{"tie_embeddings": true, "init_std_up": 0.0538, "doc_mask": true}
MLP neurons of a small language model. Each row is named by its layer, matrix (gate and up: input weights) and neuron, and shows model dimensions 0-127. Each number is 500 + 40 x the weight over its row's rms, rounded and kept within 0 to 999. Numbers have three digits each. A neuron's up and down rows have the sign that makes its largest values positive.
A block is one neuron, or neurons of one layer that tend to fire together. After each block is what it responds to, as a language model described it from the Wikipedia text at the highest values.

L7.gate421:484531513439471468496517476492495524515514484471561483484566478454546546477459512537499499513598502537461499486480496494584496551509380556524466518523433556422535441468470472574531489463546447428509584439439482499452552483534533527486477523582508456429468448506481512491542480514512489433483471456491502457543489477467462479525556439496533415484520527471456537459511491450554536505487
L7.up421:507488572603484490459519503535508553479528467523509452423527495537490473473490480457465441435549487492457542504538504530527469501524546476461439442431414523446518522530547499508469462448539454452474482590525485449529550466486569454471511594536512455540468475540500516567557480516507417485527397443448599455532503523533469506494495498516448456468513442496498523459451513490522463527555
Sentence-opening prepositions

L5.gate54:539459527473502491475506509496529544549399443532510495479437485509441471497506537496521575507471470474464549465520482526454496492529574549480499552565475603480477575465495528506500496466497483544510505559523502497462549410557523432449455452505435549562441559563491485508592483541449526564552458551569507589511471429506486539528477523559429528482460484477476479480387465458515536551495
L5.up54:485544445532500526515447483506525546490446464427444511496436549523521521501468570519499389526501513481520579618513578486460501569535485459433419514543507501520458512489491514445550467487526468472536545488517511439508445526450448560446546442493468481457471441585533499450517500431526489531536464578488554493467528555443566428546552462524463560487450529549455507575510531462414491498502
L5.gate117:484487460550525467501527481423477462467497521456481502466471489519559526556503464533551484518465502524479405449547516589516510456539480483441509497471491505423484492514538469493476570589486468570452481530489476513499515456488477563525458458458495455442483479465497496464515496483496529522501514575490493552486493471391505451585477481560489524559571455569502512479504492495504454506525
L5.up117:477532563476499486523560516537519524484526543504510550457493551471506528456496480470552506535470518525522442533486416453479471514516504466482487559469379467541480535491546533476569514541472492546488493510487521515517429559517506502481466514510460469527487506505537467490487440547483460479552492498488536474482462557582503482475475510491500486493525468467493519473462453445446521568511
L5.gate184:467563499468498570503505516478457442505540474445573498522469509509494509521563480412462465524495472421426571521499481616500487541501487473488472474442439484460478394485523466446520527460470546526453518468478515507507538442544487533515505530469395596494525472475486582462509476473478516510526428607572498571494446401525433500499533489512476512468523486440531503511522518426491519511511
L5.up184:513554602494510400566456505520547528425500500527511482534503573565500491530503454461492464446531512495462412487489481564458514458515494448437478536413538535517531470525503534558491453501502475495505584504462485450475472442511457572482480503420458467506567470550467533484510452461494525539536447508518467461532528490447550481486476468541462462445504489470562535479481520465543477541515
L5.gate321:532553431454531428485472550476487526559494497490501531439472470513492567540512453577477547561431542556474475539451524453399464476450522446495457512430485504475475493418522515516525502485502522498490569552480449480469496555549382521491495468461496536481461523476471489497533502539497459480489468534489531438509540457521524486462397447542498501514492412445475533521491504512489474569514
L5.up321:510558483429531499486513538475416474571484500495520533546518519584463516559504506468498483403514511526507538491513498487432510520465591524443465549442560541536478445433434476497525427522505537511538601511539509512496456457516508538524547496518452543482459521550441483567583533501542513564480463562450521503561555460494474494485492516529476493544463451482475502533468523492447416521517
L5.gate346:539468524468506475522560525459534500522524541503524503565464526513536414549546472538526450452547398499487489448489526473410504488458430456539517447482500552561438484522490453456528516581440507499538489546483575475477547490534464534489499558492550511486538425547476518500569454453548567495513464537469588460564517482499554489506526528445531460455490554549490518530488429507445558596560
L5.up346:502527539498509549491508528527561496574500469490448490478517488460521489516520590550441531425575425458503445544493545474467506503513488483449473472434533524491480559403434428444464526455487631587520481533503417516485515448486449564550399513503499593492536502527527481517590411490466458512411504585485547586475514509516539482451542474515472486542593479502518457530466466517489465494524
L5.gate348:468551582484518476508524530471542495586545463483544553539489481463446517516447537513499491496510530484484498480551501501427495542516512506472452501427468488520496465546453536536570501508557487558472456512542508465467493477583513539524390508411436495584505493572528541508478534479457535598491482466522506523492460516496497451545604461546449587496545474462573514422497412496487517501521
L5.up348:554583530519478512520495555517556467522551459438548473481446482506492482512530519499484477551555406527535496531616446501420500511519464461485536514547476575566454502450524502549486562474449545507447429497535531465495564538523485514476553494493484511494463570460471495494537562511457469553529531487496493523501457466496515519439538488482540423553515436500487511497453454489486509498518
L5.gate393:505513535506545451517550523412492551525483534480512462531501504426537509465568513510509470497606580510544551554570502592497521497440484407552493518446508478460454529541547520517490480501446474504474561506539477488498511574546517496477491514477535487511470478478474494545464421472513448564476543550479516487445530527481464411545553524484513406522528491502577488526444563484508473521473
L5.up393:500518513474547530502522528479453494534479464520545504440516545484531486489509491481556474528369440531414525551484438478557539521490490548547499514460475527490555499562521462546470543465500590534527507482445467517519457579496443532503502513523548566539494533509437516488454471439466484500502545468485486529504455507446504546450494464490395498483492584562505475508558504578474528461480
L5.gate417:471580517544511547518485515502479554531422519448555518578443532496540496513561508466508483472578497466528518453516585515463484502453438470500440442543448467502487471663379505510476489461532564594495478510600531446459479559603490458512516504497526470470498413501463542457495559577550496442505484515455410441451525513573427504549490443540492502518499454486549479491543521565468480503461
L5.up417:461463612496522529475521489513515538587491584516494447545504449453487440531515459462391490505564507472390454504481488476464504504471533499461490544572478447499452517476510494483523503472478504455540491501468516541519512465536501570500475506484519521430510518521438504503565540527559447465495431602495561529536544549458428514518511457522497433484486509494507508525437522580497397549547
Light verbs and empty cells

L7.gate112:415467535471496500496514437468415544475487418502502531495490493601469488469515513542469530499418435591551465476519447505494483537529467461466499491480500572525531455497542494503470490538533539513462465553547524516534535428564481460496420530507577518515509495419448422508499495407580478410483419492497473501478471382508427471533532467452472509493523548444455482518543444512521554488540
L7.up112:512527496475577452461525495482502533432494528524488442447535518516571589397591496470486466484499457530444543549532578495475461466496488453450476485509510527453516463423485600403567524525443494548501526491632499524515449513511575440552561525502456527490482466516477477503564491486507481543485508464471512533486477529476476486502506469531493567551495532538398477540553478482512643502499
Sentence-start function words

L5.gate34:504553470480515624455434546568464405503470536442476509487536497530508453528459453530458495467479448533503494544481473448489538579483543455532477507544551507417573560494514504517453452528503474507510447568471508459485467541465526454556520442493508499527453547518503418534552534471478520480536505500492456528558445538536515523435551469412500541471453464533474532472540502454476524559497
L5.up34:475607508513462527500393494513514446502492429477465457462580539556371522508534520489497490477505499552469464511550543480533530495501470504525514492491508502513444470383529589462410513432500503461521530546454531453500466471458507548574497485505478491455558560500493536450527522481558533504578493501436476562618586558499540473541516471558416439425465548545494453475478502482550513503488
L5.gate41:550562501485553560535412531516513510504493535506551581577404548484483536460501541582478430496493471524490556483527520500505466510492460581507445467497547508437501472492473410471510532485517507486450514523490468494506463495555525559533550538521537516550456506468498443460535531492487444440525503467491491512485522527535574550530574498482515464573562573519385494513530523537458474568525
L5.up41:538521511522518397559513561435526561505514564518588601458483521520558534470530539418580579500554455608455499551588567450441528533475430524509529491450509461478512414455474493441508522505507488504529508497500446502488485472429514460559495525472446541497521460539597505482511509451523450491519487508514481489422539453498504540490539527544466469494504559518418454511506426496484463507546
L5.gate131:487557478524496498540453515491483510515537500508491477553450571484476514439497445459556538446448511533504497470526547519538512508425500468519489544411571398448535469523525389518456427560498517458514556520560540496525526502511512533462457513516484504478487539563553497469439463470516551504475529517475505545531574504529500485502573466593509505512474573428514544504468510497514471521506
L5.up131:512563505485503467513496485480552483498439434526524487511508558486465551531504526502601560474537565513491494472513533479483465511524449460485513554556500446544529447605497494431476453505507546482504578524490541416509477539453454512553423511486463474467502467468504562493506544527473564451531496434511518453487485555468502515504573541549455482528548509517475458475474495517421493492519
L5.gate216:491546499467502504537538473503533495512501459477513432532480422473483470489458496505473521479533532464449528489503530450545410489521532511490484492594537446545454545497470515446556501577535448492546621533563538505485527584536509498538455504472535487462469539464503513475476520487431600569524452516436518519526442521483495478471448537511510511444513586440503480514473474522417527452521
L5.up216:484503558470554418526499457481508515541471525424525501479449427466513429414458483517563480482516463540433495504465456533534430566482520450577426512426551545446494516470472527475553471537550514479520511485496500454443521463524522580466527450528478533465447522480535474444507566553520489480444516521471486537495456584503455463468511455491549471458518500531513479501441474535480524498549
L5.gate224:512513512514545468496485538440517532458445489478508451445498448565493494447518485555526534512491502525528595412429577462443540478483571526524486530497473511439493528456502461505491525538506478510548562602466473455513452505493433491508471605418591509501515475460486435549482511542461479540510515531453438471529481447439525460531503508454447522504477499524490491482524509445520536478549
L5.up224:534504524512520519599505489522502577535493507526502551521508482488422559458491470558534590504544529471582513431482541604529492524465478456539502486450527473500548524604438468442532536468493508493484538479484505470563465483482507633480495410528460532496511505504476473495556531456516471485472466514584491480478519497512510551432502500508509487492558479465567576490472468499436444486516
L5.gate233:550524458507479439419541488455516534508441505501491394499489492477497469475486450470485539455576535499444559543519516533494503532467530592508472498482530490493555522528518505443577525544492515495490521530515539454515432483553509522516443482452516506490525525513441411528549501465510504449458494500510498520527518475517485530476445521446508514464580567444549474529463518435495464528537
L5.up233:500499491488519461582521475482478521495531409510553491446498457430510531445458496458624549500544444522487478516576488493464452516524522438490466502537473512370521464530526482484483422503537513500525556539485494476478549504454469617540504575501559490525448497503511442467369536533473473493518455461437513564521555509548557429487533473482493487543506526538428537518499460525511493496542
L5.gate337:575519466558498450563501453523488517519529399494511479497516494529544537557501486487505537438503477522458491550553441463495520481437416525487516518461465552457479475505461482465487588490508586523486541476484437453523527540434514522599494487474523554507518489491470400501396488513435559546514541450499453501492458553509499549497496534595507480507540491547543515536515498511472489439529
L5.up337:469440466503483446529485449451532504479559414448506481483545510500452528519464531535497563462553533469456493470508459504570511550473460488520496511480490493501472478509486532529504525527501482519486478527518497453532439542453499546552482490468444517471514515466438505533428503527466487541458558439494421503478523540431507490543503516482496534532528500465485528548514490524470472473516
L5.gate427:496468508485526477556562485445520542503490458480439523515488465510502518496437472469538522502515495499481534464446488498434511516502452507475519506507504538499483545527469457400527513495490513498477498514525552484555573448502485537441542530557481483455537558521456513432482560489521475524500476476466459580524527516501508460486488501410553490443453517437492474465512512428519530458501
L5.up427:509512519460522553509466525479474481519488499489493437485550413510527546512502480513484554488511412469498471473464553507533405433453478536457531473459464541486511471442537551512599479541435543532481523447447518448456506517482517574509487453520460562424483541482514517491530555503524511501489487477502480587436477562529470489416474468537544446503476471443542548482484515468591531555550
Definite article "the"

L5.gate63:482473473467538505476506482473478460562514484428498521453553498470507487521513470508539536477479508511467529528565521516590469431499521453489424472439562518349547505611566481530481516588527480594479508507496456557512605448410468469503524491535549405548481513507512483442480484486501505513478457487407512527530445477510488505454542577508536549525464534544483455504524501471487524464486
L5.up63:491529544538469496500574431434533501478593505474456527518535489498464529538432517556442499527499474557457502477441541480482571455527515527464511517492508552502545486496535489519512501519472515593475443486529480459463542550538548544467477505474447564481472550530451447499487501476477480512471495549454495473485513467546542521534485546493510503457518482479528574509452510508504545504536
L5.gate107:490503451479512462514490557419526599539507509538434471550483523517482468474497446513429450450472557456452572457548491496538485520507519464480454528516558544477523482506521529531560383545474465533516430446472446494590492545546520494429494524480447502491461485533469507481482500510514505564518503505534538621517469454500526500572498476447517441561499499435472488562518504487518491511454
L5.up107:522477534469431482506491527512467598520564556474430486498458481487531465532497511511480449481499549399506530455455578501461502465503491590475523501544468504518490525459485531628528446616445520512532487475498481505469448517619477539557544504508513504531473557481515501461504515458558490556521489493510506511442488515518544488569512468499446416555543493496505507565545553446572406534487
L5.gate145:508412498497557492520578461533475486514469451484500498502509498543514459530547515497482509510388507439464507474445514562457474502509527511522477450587557468467496467485492444457475550549517486556499458519472455549460502445525484517519467537542547485478536537555539475521501500476487489493484519528507523494488508445547492428467507438523455566491524485511492493475493497525525451545536
L5.up145:580505490512504450532596491445465459536478491439511545522505509499532488533542496523502495454540600488408465520502507406532569448501462528503457548517587563506421479504559476487468526516514549464422418532510489555466524496500522431483440467483503486573521436490450452538446469440520491484469508559470476539419531470457484497553517434575453470531492480536459457465535509544499434525488
L5.gate194:482584545445514431533575477502504433533548521528505536499498459444442452500546505526454473502515437511489483538503551485486548502535516525597439499508509483500475471497538578534462448552473444462524479522493451502531498552516630471435484455531422439499512467499482492483521508465463454567522524482487489517472431598516494568518541498469505473468467545500536509496486539491507540507511
L5.up194:441508495513547441481479503406498481463579547529487513517582547587489466504524489572468460517490429556506569472473488551555526483450538464491515503522531547547535497523531488442464502463425488454444476474498434450495385459493550521459456493425470505515482514495542497497506536432487487574556545583477618491473473498454444449481465533523514510532470466519497490440540566454483545492548
L5.gate242:540509538499522523499416456535534481522482483492456476491490451467531500478513469497489510502475463497412544534511509454482501495428468481461520468514508521434513524549544506469499456450493468541411424496470512500499503552492435430531529470524443463560515460565508480501467510508483491410523473504437500538542418525453515486553571453473494555514493546486483478571443486489449451421484
L5.up242:535545555508488489511568471533495465536435594558548490499502481482555404455488491532494494500539524474500525528591479532522515548552548462465571590453477438477502477588438514567447505447462501530438519560511517498497481502481457536502512517431516505505536597499516489532523526511521477509492409509510551467505554483471505524527549434495530400476473465546538490423464522504519524528510
L5.gate254:510481487606481517517499493502466529474525481489436513504591442491491456547468512530511477544503466471474470550547498510494465477487476521537493482477538479426546444517490397603551507488564532492511480555506469595529489519468489520477557555541503390472508505536433540510534508455544572467529515478459553573534472561494535527553525497514504531483455458547496545475504476510535529467549
L5.up254:527531535498537434543566510508547532483501556503523458507534471467537457549496475493559420503566511521501451554488524533511478513505512518555476515443526493539523489474565505515531517487547517423509468496505442545528514517452466515526489474535508361522502476446517470440403454459532501405522495484523485557559536488465546471454568509497481480556480569504454444505529499424536479569480
L5.gate358:533538508460396467462479447474464465449523450507494487531521446521582492474558435501543517506497532519481525542505538469572521580514456480437469488534511478510489504466490444428467456535500526495553567535472538543524499540552514491513458508478527483564476551514487511476505528524542514435476506478520481487556544405503495497521562446576524424580456495567479481474492520470542456487477
L5.up358:528483506581515484563494470483578527529491527490510481553461537484570480437468522469453482526445478560546586507552476516576541419468493421482520453508524475465507486529546484481493498438498517464471491512490491580505504464430505561499513546374455499423501441446500524579464462459515493472578541521455526551489478520560497532501515555557433456438493560539505522424429571497471517439609
L5.gate453:485498464555478506457559501519570488460572455444502444423506449477544504511472517502475533533484471517477546441477453489495483508559493588422594451463421453424507461539535546460500513491525521523554502504592551459473512502540467433508522527498506507436470487519570478529539495498461498500482529461502494513507494491602493531559553498470518477462541470526471410495426444431615501456448
L5.up453:414542474515484461500490434504479546481505531445458484501454453470536506526502528538534446502525471541463439486499522568461545493479492520477547497392531557498546497498541542536506525525418521500544617489494494514514507541508531519430518481531434501450562527478548428516490492548489511531452511459459547567534515544529495552512464487519505547451481539480467528518455532444571501528565
Temporal conjunctions and prepositions